config.toml
n_head = 6
activation = "swiglu"
norm_place = "pre"
qk_norm = true
attn_scale = 0.177
tie_embeddings = false
init_std_qkv = 0.0405
init_std_o = 0.0
lr_head = 0.0096
final_lr_fraction = 0.03
seq_len = 1024
train_tokens = 259700000
MLP neurons of a small language model. Each row is named by its layer, matrix (gate and up: input weights) and neuron, and shows model dimensions 0-191. Each number is 500 + 50 x the weight over its row's rms, rounded and kept within 0 to 999. Numbers have three digits each. A neuron's up and down rows have the sign that makes its largest values positive.
Before each neuron's rows, "fires after" lists the tokens most often just before its 100 highest values on Wikipedia text that the model never trained on.

fires after: " W", " st", " St", "all", " T", " w"
L5.gate708:544481530455431473436507424516507494480509398423557486623385414543573527419469490487471470401582466487527568468430449451573498414548563554462433536461528496497470559445465515520591479526505561482526519485512455422495489556557497507540421438504475479541506448461596544544441434526431427557453489441539521421514467516507445580520592470559512465463491446466449454545562445512521492430591485479507574439459484458568602605489565506483420516445424532478429469474495459503522423481444477475457624493547398507466456603575472511540483491527481506549477549484528520507529572563501559511
L5.up708:404480450502532524429435559488560493594530440420585585547490485547506495474542488563461448618462455467518463526555617428437444509604429561449577541551545539369485485580538530552562452516552423497519486462429528465517524603492540481417472593498464351417543474481447563525511402462488401478497536473380446483541505467508448576401532423445524527576508489533433541507530509520557508475489487431538545473505578393531448532539483529467536551434589569497437535509500517480526457490461492521501508530556483479481507493565540540516492534499502460489506499499503512437424463481471440503

fires after: " p", " to", " s", " pre", " ch", " c"
L3.gate744:477499547466412421596497435504465553466498484558555432480543474481469537496500511625545465497548502597432515461513463498472514554542520501600455488487573484526491515593536428470482508399542536563562569456509493474568504568412395440403589503566456534468469524479419475443615449421511474470426486558561617496460548526536463409564580480561488504563552508574566445479471521546534457527508473434390479475466504508549470510539450552555561476454485447505476463520509520562449507452530527503453448575596528500480443470518469481424505573547407506501589525532367464500459467496526533561
L3.up744:532477510541587602563488540508543470520395569528425532523467577504543521541617368553449449482534480537478488559468583484503509444505426385466489467484586578393533489608504468392470477506538545434517503555483411534515459575486469544426483566546492493590512449527459492544484448560485514465448453450406572462463578550499465475547441422479572449559518506438505482531456506519527517493419472485426500451559485514487511492455454573426539514530555538518394459569496501485544465460497465492613528554446537504491494455488500507445573427417557452544507442458451536561498569560545501594

fires after: " w", " sp", " Gr", " gr", " me"
L3.gate57:470523526523527455395552422510535474563456470498429516465422554465516570603534466434499568513517576493401546583522475585597549534530472516496493415534487425476421563578528580612572478351492531502554558484473446456496507506472528518529467446458475529552594487459410502538566412454529548494484485490451548442527508427473497560563511472460578435485568480482461396471538498537470489453562532501591431518541475542518531532542498549478468472465511568467559539511547442468513464505548489469468490523533455336489472501479556523481482461461580523442462354478485497455524467477598576454
L3.up57:536529537543528465488442518482487461477529507406484453489458395430533449484544435479408488560585514487497484545509444482508526468506558526479577534493477502442477504501348493585508527546415435417570401518527487472539544548443514579503534599524423519537423481531506478503473489467501558533564539421651527477423437481456486477548535489539538551411503573509563532492521457391519474577572565508559564593533510516510445479478453530404406425511537472427430424548465531499436482541528581472542462481470519520496454455460492486562456420475619516517518495564547466506409453590525440440

fires after: " p", " P", " d", " with", " rec"
L5.gate302:444457419511519472501465516464520531479540559534590485478561479448488565456469483488395484629510450547454512505491513426579468423467497418506428426504560498611483445427497462482485474475537473483485512395482553525551459587573451504520425474488608535600525537540452549505561412472582492509489423477407467465503531440496510424493528457577525483510559517536453542500498529460403463487521520536562542450437535479524468567518495423525508534459458528490446475491532432465506488573446581535536557538463581549541533450479477511562329425595434463440482478407521471537593438579480551559
L5.up302:558427475478505458455555513568420542496588466497467527396491504417460528439439506482522459429470548432502519482528488477437511475433468514561512453547535484477515508581457458543453481391440465453554433412396456499500658540559477561455551537481446573484528495480474471463450488514546503407567429494470520559484512450523425511493420414584424405474568513569529531545414528506462509471473523553491471436396595510539595462464550420519476460426526472569526491382395533530566454569531562503581476478589491472515543479432485466463480480523510516550436454516592518510520519550468546480

fires after: "19", "20", " Im", " U"
L3.gate470:621461541522531503505488502590492493496548489556481572503498497521503447563527534597453448575489441417496492473437515431556563421549499597502522485567474595575511444493508459515410497497515467533449496465520559501510439424520484539512518447485450484475594511507538503543436456533603434598436478530468471417527527508504495518582571582499453498471464388480550568534470482523541571489515513537471537447429537469496598503420549535472465562465522624483439466540485434534476440513421531460480485454539506520472566411491515545619477500486387531447579578607608571567571495416498514508
L3.up470:569519489461523567430540456500492449520554485499495518489533485490501375520468589496517487493478559497520501452435553491546472452446478470519557489544528530599564445520484509405558484472549585577492501500494536540600408435462515488448509451489566498463551487408548463569499530578447542575459504507524469544385527462472492431569489467470447468498492484575542528559481496464457517433712530576532475573424458455491543461508480557584345491546511483585483551603582501504462512442482567522429479502454510498498478552593472477626463487473404470522585491475547465479436491464512473455

fires after: " |", "b", " .", " inc", "|"
L3.gate679:441487515609543454540534478548485524492426517568438422647471504519458429516467488416488538430469498498625491452557495500502494488479525388537464451468496506404458463480602478392552569480544434560531414470591419375459492473519477510489538514518481499491517522463477428547507458511480428473451595555541409498523502543528448462531530515462541376498513471424590444427432516476449461458431428511513522546454590452510443544469525539426501528498542504477485561557579404497503429495473412488434485425459464548526504505509520455469573454507555520476524466468580512588465538502525551599
L3.up679:442504507407468468460417484547502379530478541535528538536454436463561460547457453449521429554456517527480506466535457474460400438495506386485494476478496559522503444516572499550500514495491535510496435508594477434598563521478545542466477486498541508461439542474449390524458479550509537496539523521496496513497490498549524594365490494604545550538519506476520536496475613533487528471507513541374518446436514619500498530446500422507533449519484480405432459437464539454538467641466473542485530431526641446576562498610429496459522473542569505460463500608536504414492568536559539576

fires after: " g", " G", " Sh", "H", " H", " h"
L5.gate66:593464460484479511382423411540480517356519422525533558539534474556505503495489460500415544558587460480586429505527580526521397527536493490425538486455477515514452516527453535505431518535510451486554517456564481583444486460455494484564449517492546532342506479422509519543556412462560518489501563535550544541466486527564481538449595581502540514458414592462493493481521561484551560504564481489441492525565498425575449507500460448476529388511537486499498522496517556625567471582491394463510570538519552478571455410492487449539600532416530461505508534497406467518484456487460429476
L5.up66:425593582496611535497505624541544471432529502606496633433526568431534473571567511497527463437456503538466591559542473494420514502477490515508554471317480505542580481478506552558591518539475607512463494397533501486472619448490515599476505562602519449479548535502476515493462522439448533455511603418467519509470520463561468463465570542540505400476481494470457482602445517489565488503534496445430460429461500552446445438476552538516527464483471570485487530497486458479520472502512499543445554417491527471535526514506522416445505457547540457493456539531539452453577500448510597514

fires after: " F", " University", " f", " C"
L5.gate87:510484497506519491447559455511564649488457478640461494446468559595489570603473555500544574511424474477467518475524468533484495473618455482571499544490503484590512447474534448515515473519433400423490513535517604500409506478576567525489499546553516531520444507571481524413528565423435538519528464481492583418402444453543519484530532574525606503449471529505514486547474571493457487503409455393554592533515500561439543453419510609468486506527496585499437503482461572516492455460463529479488516507509441386401555582538506448443486529512541393501539553521532473480505540448464530486
L5.up87:512490532541484444504466383543520565402453485381471582439469486542481538497480438455438578536462463490502519513530507460523498516545518548504395523487504430493575487560475557509527558562544571570584477546505487468516507459549438425447418489519489491531571454486441466515409517526459497444555520443543544535505448466621523592514514548559554528460532363466524544444475541543474571483583475487548576600583550495551379442533497451525572448506553583509439534508588603455477503440463422494474514533494574485478477542443442537483464571397546524554474554474555497544504542523393536536

fires after: " the", " an", " An", " The", " a", " of"
L6.gate98:483564462528419414401570513457553548493419540458561473510529515521557542508552529510422496600597488559475493461465456464548456490490508460606515453505495508506565465450441486519619480556466491462513557512467469508609426549510517514487511467557503477542397534420416473407519499463478440415579499519492463572525442547506522571441510470484527472504470518500452498553434463449467594574489537420555502522421441464473423402492503635434540577442473578500430499438512400504499501490501523558466530411441496551477544479424451437572526514532538472510496578458419492500530613514474413438
L6.up98:462579483522469476460497444454543584561393583559560539499385472590589548416556523519481520485556529506523625445486525447528477517463515491487595521563528430531469615414472515466442540553576616555467422458558438476461386493517479436536539436502465545506458452480526542570461554477479348485502505543544513519589507583486458488636490525457500481460468583472505481439558554421407554453527464474550475483568429464496425520480562514532410492555473521509507581456514544411469466419551558524540531449501506545519451491556531488487490491504494526558479494478458520462460515484500558519

fires after: " B", " w", " W", " st", "W", " t"
L3.gate658:439522527424456521449533446395485502544401421506519533504493464506475581445532487544445583394425602507449426443523440497430475509510444476479494537502500464403586548529597495618528516487545431485541486489563501514544507583509442504438549529472438645496545442485523502413522496506461472488626513472486482551527539533596503575494446442567495389529504440431492462516401517524561398451491528517542448530519559489500496457556482574468549502596503518552435416555520471407454551544494481455537544482568455470540454560476562452489491497454494419450454525481551471490459476435500486399
L3.up658:608408473400538498472478535501525492483465595480484582519450474486425502506502460481542504489533518579511472465520468478434454455541492551507464589575503469497461544524530498627536504538558445494532477371456483517443546531457540451447549453466464473516493392466526538530518417425570490455532536490448471529555472519452575539481489444512541502526544444464500541503504458529458489420528483447558551549553503461486430454560459553480465671592546463419512514459550512465552619526390467550444581515497525678608485476477468440523476505517457435533431573519465546534470499478491578422

fires after: " G", " University", " ph", " Th", " Ph", " N"
L6.gate666:584521516545496522512499506631478513531517577514496479437452591485498513555509439434470521469586564533584530562544489546462503492525591474510407473513542473532400498472492467478460530504419566461593462396494474461569531534511526435478471507532470372460476456520379438492445549494442480543477442489482487521469464500442441384492552567468613527517455464565587510486586536501504505498505421494512608530509538568483411501501440549473542537503495463465466521505451498546466534390459549528518491520504462436456448377489486390449480541414578464497604466510583600484536417498458494565
L6.up666:573449565444489573536498494421566461480517596502586506472529494410568493432516561421439511598487496450524450561499448487551500523476580442539515503494512550562539526536492521585590594595433529446473454590534598587471501447581448528578448482387528557561484474509484501539527524470573470499572451464509514519494521430528467427505497483482574488562472505449559434494526497528505480519467531524507571568473495628571530434480454500478470524627427582505471513447509467514459434503411516472468480500445467443404547437463522479569419502516382486481541480492573538426535472584516428552

fires after: " H", "H", " M", " m", " the", " a"
L5.gate433:480496484497456493575489465524539443341502565405440529538440571456459543463474448542493523473635541525559497398542493572459482499499604553498560539578554464559557509452471540540504474502554494610600517481552529647515510458544625570533481515469440529551496549503499476544458475497446454478482554538497517586470536521505492480544530510501536450500560564415563488369416495415497459559525475532474476608416423488585527504513480524521529445447571495525553495514517486474557480426474559517529555459459523554431374414475552470432493527490499487506504516540450556470479459417517463474
L5.up433:530507550489484491514482507448508432484543493442537405524443543392470462420513505481561544326588455529521534438490567466496481496492479506414562454443521471475535523556467499520488480533555591546509520483518520599493553530549561530548544539492536468431511472503540490579436445539470410453563612482570487623429478403531445507507567546456417485530522535508553539509473524455501495471517449542437505461389535525523422481586515528541587435513469440421591521403526514592588474565491530440484569477439484477407558481498490516502533532486473415535506457552519523514599519455446518375

fires after: " ", " a", " Candidate", " Party", " A"
L5.gate723:612455473476505469539554527552428535432569461524507529471534527535527510532516561480517476495410480510569581561553490493463433468533455597465594594448554505551474466559533585483536443467442519510393490560509411444516535552535530457502523543534469567593473450545435436462492539541480558514458399556508478477524439392558583502516518553491479534516593572395516512576590525493476481520532544484588596492455542489445520494437428535449466407446495517493472439562469550396492502526502524524548510456571507460604487489625491538550520482447470519568526522393541549469553501607496439532
L5.up723:480508454473585489507443489511443479521579516575523445558505473547490518397539579433544479477483507581549464509453491567476530439540490513412496508484610461539579527515475613444470506452557519516510533462550489459451513548593512513577509538466423497482512486586410490507579586475516564507520578554502552447541525472537497485450458426523497564525564557575474531473412523593516478513580497521567481522498499495400582520496410548465635500475552500441518441548569472517415592500450452458417452459550460527550446527390479512500500504485536499446595391365426459503460542534476450565

fires after: " the", " The", "The", " int"
L3.gate693:561521471474506477513491547445514544419460501510530549532582439482442526482375424546472482490492545500551464526513501535535404490470507512400462487503544582604548462509412444458524497593526540504482519495476474529509477513550462536528432482477450589580540452460390460489488451340559538396470527516460523491536504542448504438517534458430523609494560535501547508539508466472514489515485496510601629441513519380428607485494482554568456467444495493478540456447484476422473480453426503582416500535516551589516505496483571577515485497557482503546425453475640544500507610525473427553
L3.up693:539553487491446494515427517493448447540488439501462509522503529503538560355555518533454462524548527489552444485558523588491483408511467500510499498502500592509604521455494563446539522490534543497523492462474565488516428484505444564449477533446420563462540420503535536438527527478546439517531530438533422458492558518515476599576542459469508509536467383498515424529433536532484540534498622520594505564590429509408527456508486558466567485510499496544498468500508450578562656358509512596419532592405508494454488550462493457450493401531521503620562598512514526498431484535550449464

fires after: " ", "–"
L6.gate432:466496495504519469535425459548498438549591524476525418543411469486629539568474561570433477477518516526592554536536508527487575482469512488582485578542477559484560531520479448470620384485578520567508506539558520488483468571456601527408566523557436526585511540449555505496416557553480566528583475482511506564478403477425486528482509512520615604523442514503528549553546458548503563442482563485496523435497503532489533567499500504507508476491461564474530482472436519462482493419548416490541480459625523546516428513531515581551425497515483344438466539430508487456467496596451432503
L6.up432:499603568506533543499547510508503515562575449501473523558419595463419600452423564370487432450517470497528519605505501524463508480479450521548531545531526509493446488509477475516493456495477330456515376477445483511458474534461471495456478501546483524496441582484465507541519496443540508572540534555404535511423466644587438506486564458477539459540590484529532433511562521502494489525526607451486411442552417446514477515487473562479478463529521447434544503522526484441557526493464495537530497504533464429476456517539405576399527506514531478395593524413646508541508567479489474458

fires after: " equ", " qu", " f", " H", " F", " k"
L3.gate739:546535533560480463560546583569549415470502522553551539540518484504445627438515496530496468509534487456555514596514506521506522470494483399586561513529619519529545449577442506511618520559504541471457560510473464539570480415490458500552506511499472463466485526557514468443482495482523434483568535583490521468405514520472415494536504478488456500604461563465609617458531566521525506432479557459606475569467477563491438540502528530471480431470547537472576469411492477487549363525500457455442507578472476484462451409490410529448427517473442490477498565428562559417557603466560575536
L3.up739:451439484505548484561579490525509514415535504496533559440571525526511553520509538510481622515429496555575515418517513485507549471485546451486553494467520444468553580473501429556510589500484524558553440551560405511529549532475455455573436495497422503419548513523475458472520379462483502464538553491439428511374585513461511485544600557474599499432566436351511579575535418525562483534444529500481464375498511517563545536546501504504570519555540475530496430466496496551457473541435444584490473484516426492472480487402491555478567466412587546515548507455544491587501473485438499388

fires after: "20", "19", "18", "17"
L5.gate540:551493532490596495521525544488504517490535517569494521529562557512469510521494562562503451563528457450489558509447382472532517399526551516539527508357502412562524627542456614509526470545535546532618467449547495487516517466466469546464480511537317489504546552511498358452522514447435546562486488526498560473525491467428544491504556501492537441479478568464515530540454489531476482579375569521538495517462440426448481482537502505496506512573504443514518576539550450482514482515440414514568552429606441479532429464528455477584472384582454492572439524562572558465457456497537545500
L5.up540:535466537480594495399503567495417444584524503488456591469509573518460534551429554561504565477565384522547491482574518527475567505545479564543544523490478499446510509530432612482486523534511495489485533465537484563519455432549485429515526535534477555557591532582566362493464447530563503540472519518551399416467512500502516443490458444453423424468571527578397492569574469478544492494444500546519517551487528488421524536558523540487492507557553381496462537484516440503570484559496568499532557514551427493481527525560506514504471372533396519556380534517492589562460511537478563615

fires after: " |", " K", " T", "|", " D"
L3.gate416:469510483531479508456472525431549550457549533446515495479481476412493512473528526617500456592513528450654532463535554515441483583478444504469443429409506486456506453526467458466516485530428507471404536559430525549618408434547500541525483531510552484479603416531470511487468423525549495405494496494416423518510562521425505480416506541506432473499609501479433487483486520527417584608556444498536511471413480425426529451453551484418525479545566524468352586535443524507429555456451442510500569492456473593482532465551528507546492555556542533487497417474456487507534518563525527580
L3.up416:500524538492479589528488530507474485411512485504489587409523514492561459583620519449556513489544505492641515489533567554518417412546471481434488460460570487573544509422468430478538548480379542584445509475404526448480535436531531486557525458508511481499529491484402510590416407467416509483422495468483546444581523583572507508510465533546481495441412465517503513479551521591476514429603446564575522485469527481479473557552532507568496562563543453595476490550468594568431535433437491462505544513506529456472483431502475597479504516505461502479515535497494553437592376535412498526

fires after: " ", " |", " /", " Br", "ll"
L5.gate231:469468514551581441530520447511530590443571473510442455525505468480541585458531451591513488512450476478524482483490477478582504528493515491399440482492442572611520533512514611557479521556442459451452506538531462556474512506504517494518511632513478503545547397470444501485414462457564524500601458609515467516571444473527440487444492586545552484487522550556445473495471452497512463591441597574533461448478531520551570557566553510505595552483480517488509457498552400442551570515482574458619452429513423419459487455403466543484589478474611479600540523521560544461552492475465421467
L5.up231:521487488555518497408525509476494504538586430503414478472408512532456512546495537432471550483479457451470473492515552443480494580538509449513346556503469414488453502484547500493480478433480513543398516471523485577467409520469467470498453600633565490475502447519525391614463483599558573499416508488536425443551505498472541450531490572498508457473492518531580500464629526467472486510445453463508558507498526450499445358448411567530549579529552480484464563480552443509530569458504554470502551530565453577470597505585452457495575520513508602425495488449549505411423528481537487544

fires after: " D", " v", " V", " C", " K", " d"
L3.gate29:491615578435550400483487506415459512537570424548505503504503623502508523566440510581391435498519517572574511501551500476452498517486403555478457549475548481488535519491509563453515548451532420447508516452466489500578470508515465510519484595544552444482551556559476437461531388574483533602538531478489419513443502458548545521474489573571471523462587541534516545568521537470535496420488433477474497532548523353521420493457450511489619535465434455527503501552576508458618527496442480531536485528510437472451455533498509479533418428448521492595434409425474528495533608431535496546
L3.up29:419560415584516528554510555559539457522493566479522542474484529502435498500577510505572586546586485547534516397415437508499436486563530462550478474491606496408505437580506490415432475544469557456450423608501555477518493551415487475498526544544568491466584493450498515454475498525540542449512516547435470487511488550425501443490564464466438459485437584496439440550413470470380499510472442513516505484431577508581465516461485413594427426511507554490442489403566490469404518427498442529480430458536509483521464502499462529683518535488497531473583503517484493559518435519448465427

fires after: "\n", ")\n", "\n\n", "|", ".\n"
L5.gate531:487503512567486487516499451534500577647542502500420486344542423547521542552474520507563453553471443512595429540518479430471567490483526509481533509403551488482507525530561507475582443519537353497438540500484574421492453625415552471436461521483513461477457571442497466497459499595455425502436473550478467554445465496497529502477513494532492529552434466473389498533545500484491407489493575426524465512463505408490571462459550395531573538496470567541454580462473494487559467455469445508624580533461566555550534607494505535482513532548466586549512518543485552584526512544454484462
L5.up531:563458469517538525508480478464455478462491437546549489514382517570489500539451504446515442494581569523444489458511466484526537474430490466387460411469534442479485464529402468533466569526511560551473477504506460571603443448490620455545465486470367520478526574502477561550403568612468440458500642442488432457523495466440554533525435511518292530532468464507473384432487497485497492490487586473588462537486496430511554498492519517475557468526529565478461533457475512501553453424512566461555500614486552536527567457473547479519549476472563503471474428492485546568569525526470476533

fires after: " B", " b", "a", "b"
L5.gate274:474537394451501426476467514553443491523443496569566445573508482564506471527511432373420481392537435539623472482540500448504459494554438487512487485403502566568579455527429478478397517563473582598430546492540516495496506635525499494582520474413495551531448403586412495461512448544440538557442563407496464478508495546534507498472519501579463493612494490557603508565544552489526568483441531515501526455451551401479544491539443552535468498529557479572411505507542520472498453510483472490467599470515491512493399510478494436482464453541529446497526546485569491480513587461563472431
L5.up274:512444487523513437544490479501459416544478421386499481525579439458511458537461460409422460476563449505490467459510456455512534509457493413469439482483561407492632527501464592489399564538495601529529512456573507529515552600548592525527419478581512583525502480474470484442404499409461523443431465594453513489478511562479422511542560517505465510540493610502422564472589508614489552417448501472534483476505481443509577474537491486529375454451610565493514571530495562501493531473506550505517656485499542525452540570491478486530491447479458508490457566520531522592480521512480475537

fires after: " S", " s", " |", " (", " the", " sh"
L5.gate548:533430520458513485575570487544509563407516500566489515506500531549560461484622433479426477483440495579575559558528511576518578485473507547469536536544514508487452448489421468495520465606464474492528578531520566463565474456558526545427490535562461488516485608506407588535505478559447482519393520503489445452574525518564449609517477584509545490534569508502392468543477527517541466587498422518534519453520440474579439483485430516444543480468573456554488441532539508495565491427450482524456591401480467518505512384485571438515561581458469531500630480479461466507548604577540495421
L5.up548:544464533607512589499540503458498494454533475502492456425531401493521525488492405465524466483442460479480513504385531457412447590497420460454428569481597461502493558485427567449489454535516512511632526434464512496505450487573517480483518416616508489490458491492400560473555479489521475501489547485480467485523516563624446409561434515581527529493427507484495418464579547497520488467481456507485449552456526486463547468604585492517529487461491502504493464463476429495581391482479587646489479488506457555536480591544495573450536476422540456529529580439509424506459624419532515554

fires after: " Q", " sp", " c", " sc", " s"
L3.gate637:453559635628502426468506467481559508512545365454419508471474432487352475533450450401501494562520580564470555477506562543536606515439433529513510536501574470408533512520483571513459551548518476469606509529468466518533518539532514531458512432491520495530545527480460492476433551433542444547497562516465554413470501506521496545493535525486563420572530497615493524464523487531514477534531558580520475431396477575494546444522428512492502427493460503425452465529481472441536471551525511549506485439473518435465549514467490480394468384526452489464474494483493395422453456656462493516
L3.up637:448550489598550535558508463564501565457507504478434507456511553437505459524659515500539441575494495515526566449461515555498438489458414477455544500452537560490503482458557468409467577476538556489527411545483467541550449552523456463416558455444561532495506494458449403499564464517474488503574531536524470510507493348449504447528526488454437397491539537497473542409570445535404433514545413472504507539381519510588462526578459510467530518649467532606494517492512510468443420580497501480595496500441503460511523543566463524507577541506413423464410512550514508498468515572496485587

fires after: " to", " he", " I", " not", "ever"
L6.gate537:542449545464542507524507532554521510422520409553530402519584474505512439473501450553450606487480458586492577511494446453524448596443588417534575472463501401438499498426533519588518499548398534462523502547574501457468525519441530421535487518460459523518440550494477548429459584534523459527543538462540575565607512480505421537544528470533542507556494423575478465515550500557459542662554472535431537465509492589457497503565455466485560580544476480494551583468564432530542494513464459605396473475547529551492483490463480427526570494410438479434495496483546531460534539544542589575
L6.up537:481507534544547474428429521546458553441464588546546480558508444511471575465530464478542440465435541463443461488541437452514450595517519528531551409492445473424551489631497496452546536513483473583519427539530416490483475554470485497527516464463498611475472475401485578553457574590463498501446441452545497423422529527513429570491537461533551448484631563560517391489516496533395515515536504628491525502518486525441462498522563466423520587439431539432500502486512472362502548468545576551454473517532540508511542580520435525438524548491522424472555452401560514495546515408511550473

fires after: " f", " F", " m", " M", "T", " av"
L3.gate81:510535455483532500490400455549477384456495494539548547377468514437432558482524435459468539465591445529515468443524584595467461450567478469465463558555504525503555396474533485461513471402527405504471472426530520515514431492533541522476524528457459569567452446495414542427431549495525475411505499535509442481391571502497450574471468517449524515512415403527491476564580625567518451493444440445530536530574483406520453514569512495484565517492466483461482499421515591441588576509452543497411498561501516522494384497549454420460494436461547455517466584512506536468461509458600530477
L3.up81:511463554447558559543558494500478480528527427420430390501534441456458491516505456446484532535571447488477459517539492544417531551447544491476513541476582463556474540543478439413554611438530558465524613494487438534514488451448545461385479547557504512580522650424481555479534486451505572475478523525457451564477530482498445494459443428513516486574536495570584537449559463477528534563491427563522563517590562487517467485511508459537538409485518563498567588514529488526465533357599457447459489428532495503459554498485513493506487435424455454531487576399493497546505439448375572438

fires after: " |", " —;", ";"
L5.gate151:498519445513450529538515423542557497488528496417611466535540420481576529516574453395491412563478535477465593498513446570582519469475510502431512540486496391531508445638529524576570490470404445435450537483499492584578529488530509509506586515423512444534507549587437551479499434543445454443490524494561443508475509546514523480536515492450464500474557485556508482523500409523513506523566502393468537547548582569559405440461496482578567485574501474469464431454483429591594539556481480534496494471476481347488557522432512530514487562472456480458386442517563535461469480581539448467
L5.up151:452484430518508509537522558487520551475529495462556468521442499554540550478555529537462462427519527445527449476558489473454556463520494624510449479578454452504544538559496536543502525525502484487445480478454425521458471476528415509555486494489533472509470509585579500482447472403451520503483601558426422493556417422542552483553484566502510527475467507481546463489511511642479521375547541492399591512477580569576446549513584423418498541612504521508463461397551369557581500473496579486516455441497467446513544428566462513550596455605477473416503500442582579402542478490498507481

fires after: "N", "O", " o", "ec", "C", " E"
L3.gate601:558544520378443490560521476447572476423574556452551514489437479554511542509521531531485477464440529564468497513558524510488511485470513491551442460477555540510551472486501447473521468581408535456471505447519526547565598526472514544470621495546462541500510484497511479590410516483616480493581480575466467435538483463451419498599493626539469608511471524542557536551503613537552440473500527450516497471535448468495501566479589525524563477510569484529469359576534538489523605471451514556529484487448522467545470487546559436462452498538458529483359498565454541463596384453610484529
L3.up601:431533462464499498514468590496472499493419442543499484602456495578507506563649545518451521495519502522524453524484454588576477519537485506491524542460504533536538514368557514427548473555521487454566427555487509577549571439509462566537578479486479492462468458563438490505537383514530530560507508506479514416513514534548485565538463563604400541459556485478574488553588572575478411572535586496513480494456444468468475556438525519588464443513447470488506486454493501476638694486397427536595496561533522534471465539438531493477471476451464551469448438509539509454538505496467467508

fires after: " p", " P", "p"
L3.gate370:453475501531551531471490351439540550451587545536539491586520566495542482565526486508487494495576507583445486498508541445535562489458527417442571555512597433456432460473526448555557517425481483484539474517518553540461554506481563597481559454521474521567479480402446465532586515513612508384572444537476599485517550497516563484517483563511485516590573429416504470474433603447463522564552547500524467507404523511491561593501558537582509534491478439535473519534451476449518401556439389586539414577518524542498458493476539580559449512451497492485541438448471480496456516465577473538
L3.up370:578543506422471482560462561511421524490569569493478507512593543516462475482570492396488491615482502524609490555519478526523445437490486452511497491509487525522458488511488625532470541434483574491527483429494535606516524585514364498488329511516515448515506509491485553493528438402529532427523512491538360524443548487429506406522543452406522379423593528462456474526446461395476534528522571487433460471467463522527522602567495555557450536520560513435464468529513597436486522485541456492529493498512531457538493509513433512437477524532555439488409497508540512454541434548496417538

fires after: " F", " P", "ü", " E", " f", " an"
L3.gate276:601513445465514455472566437514467463550507543556474531474427513565392518449547568484502517433446429465602482464485478568470457477511565416597546473518503453541530443478470485476554451530405537593493456567504561564461475442466582590477532477397516518550481498529469485416488469536495517467523526515304464478438602456520461466590486498462511466496460447428540473567572569535501399528427569498528450516431431429506478541522467487501559487468553476482440528416493508488434563473557418519503507487481497479483441428457467530553476481483415566421451467437478525511533380541514429547
L3.up276:509386504492608469559492496473515469450538504520530594594491452488456548499534520459426499498516482550435515596539558449432520449444510467430523562544674452521511522529551545549502429418465569517566473445563521523490534552552496431405515520404437539512465491527476602576588503535479480500550535524526503553497472497500453511598467558598574523585526448467518554446546488511510460547563581563518475467433516517520560506538543443538510447512533462550548602540525514453494488456478621420560486470484520487453472439380465525424542538492450530542586444527461527522376531474572496488

fires after: " H", " h", "H", " Sh", " Wh", " wh"
L3.gate498:570571500423379501482452479531484445503535570436529505582481555589492493520510518601438455536516431496468584532564621541537518481514532400510562428499400537527400499471534549589510421522583468468435517383478473485566475455473422561499453517493511560521540454491560517468483476562514435489421414487515527537480537474443446524554469501492531509454419471470574542553475459481462553464429386432471479531487430515464472446471550539417566483503508494486499456442452496531449503510515548527496545490590538501549467395592511535539576430424491451466540437527559603398468522543491470583
L3.up498:484432572483519502469504483510558566450515474452521539462551561417480614543468508500621423297504438445506530514511460444483478492534500473483507572490538477463558487466465547458542531511504448461572540542505464629600494459415594489567549594466438521486519525462383522483514512451424449533581506432563465406490509594505552466498499460431489547503532640551576542429498516496478538558510486464589544499602498477564480492492423491545485521460531511529459536542463537517581464484572496569452488534452527523511478563549513519555481510529496446451465443470548480454487450509591437398

fires after: " n", " N", "ic", "isc", " o", "ia"
L3.gate94:474548484436448492556434422442538414510590526504437433473471524535479536480505573487566513540591570584449518416536505462435414495509488507471435468495475464386446497434494523434565481636505479440565404516481481520555591507491500563626536565402527532486463449434562413441461505414434503508488509440492543416520452522525415462528535460539542487425467573410489522536471504512572504582545491443473583560390403467461486587427538473518592482415522494512550518519512530521459547526440520440492498511453485512477552469477438494554520481490483529577440469521500590537567499512493523574
L3.up94:553438551483484502434478624485562474497487551479451439469490421525540601481488514495473458493456466576479475459483606516494445534625463516408490517450490492453584473572464551435568531528475503547568575481500542567575567477499524534537474435593482525456410554475515404482522430440436411478481560480582486464467497516493450522471544478476544508477502485540503446429462434552518552483533504413578600553536410479542507450568564508527500521478478452496507547570523539420397568539548494439543522498563430532539489584536472392605537462499441438524542522497495610561543499468570514386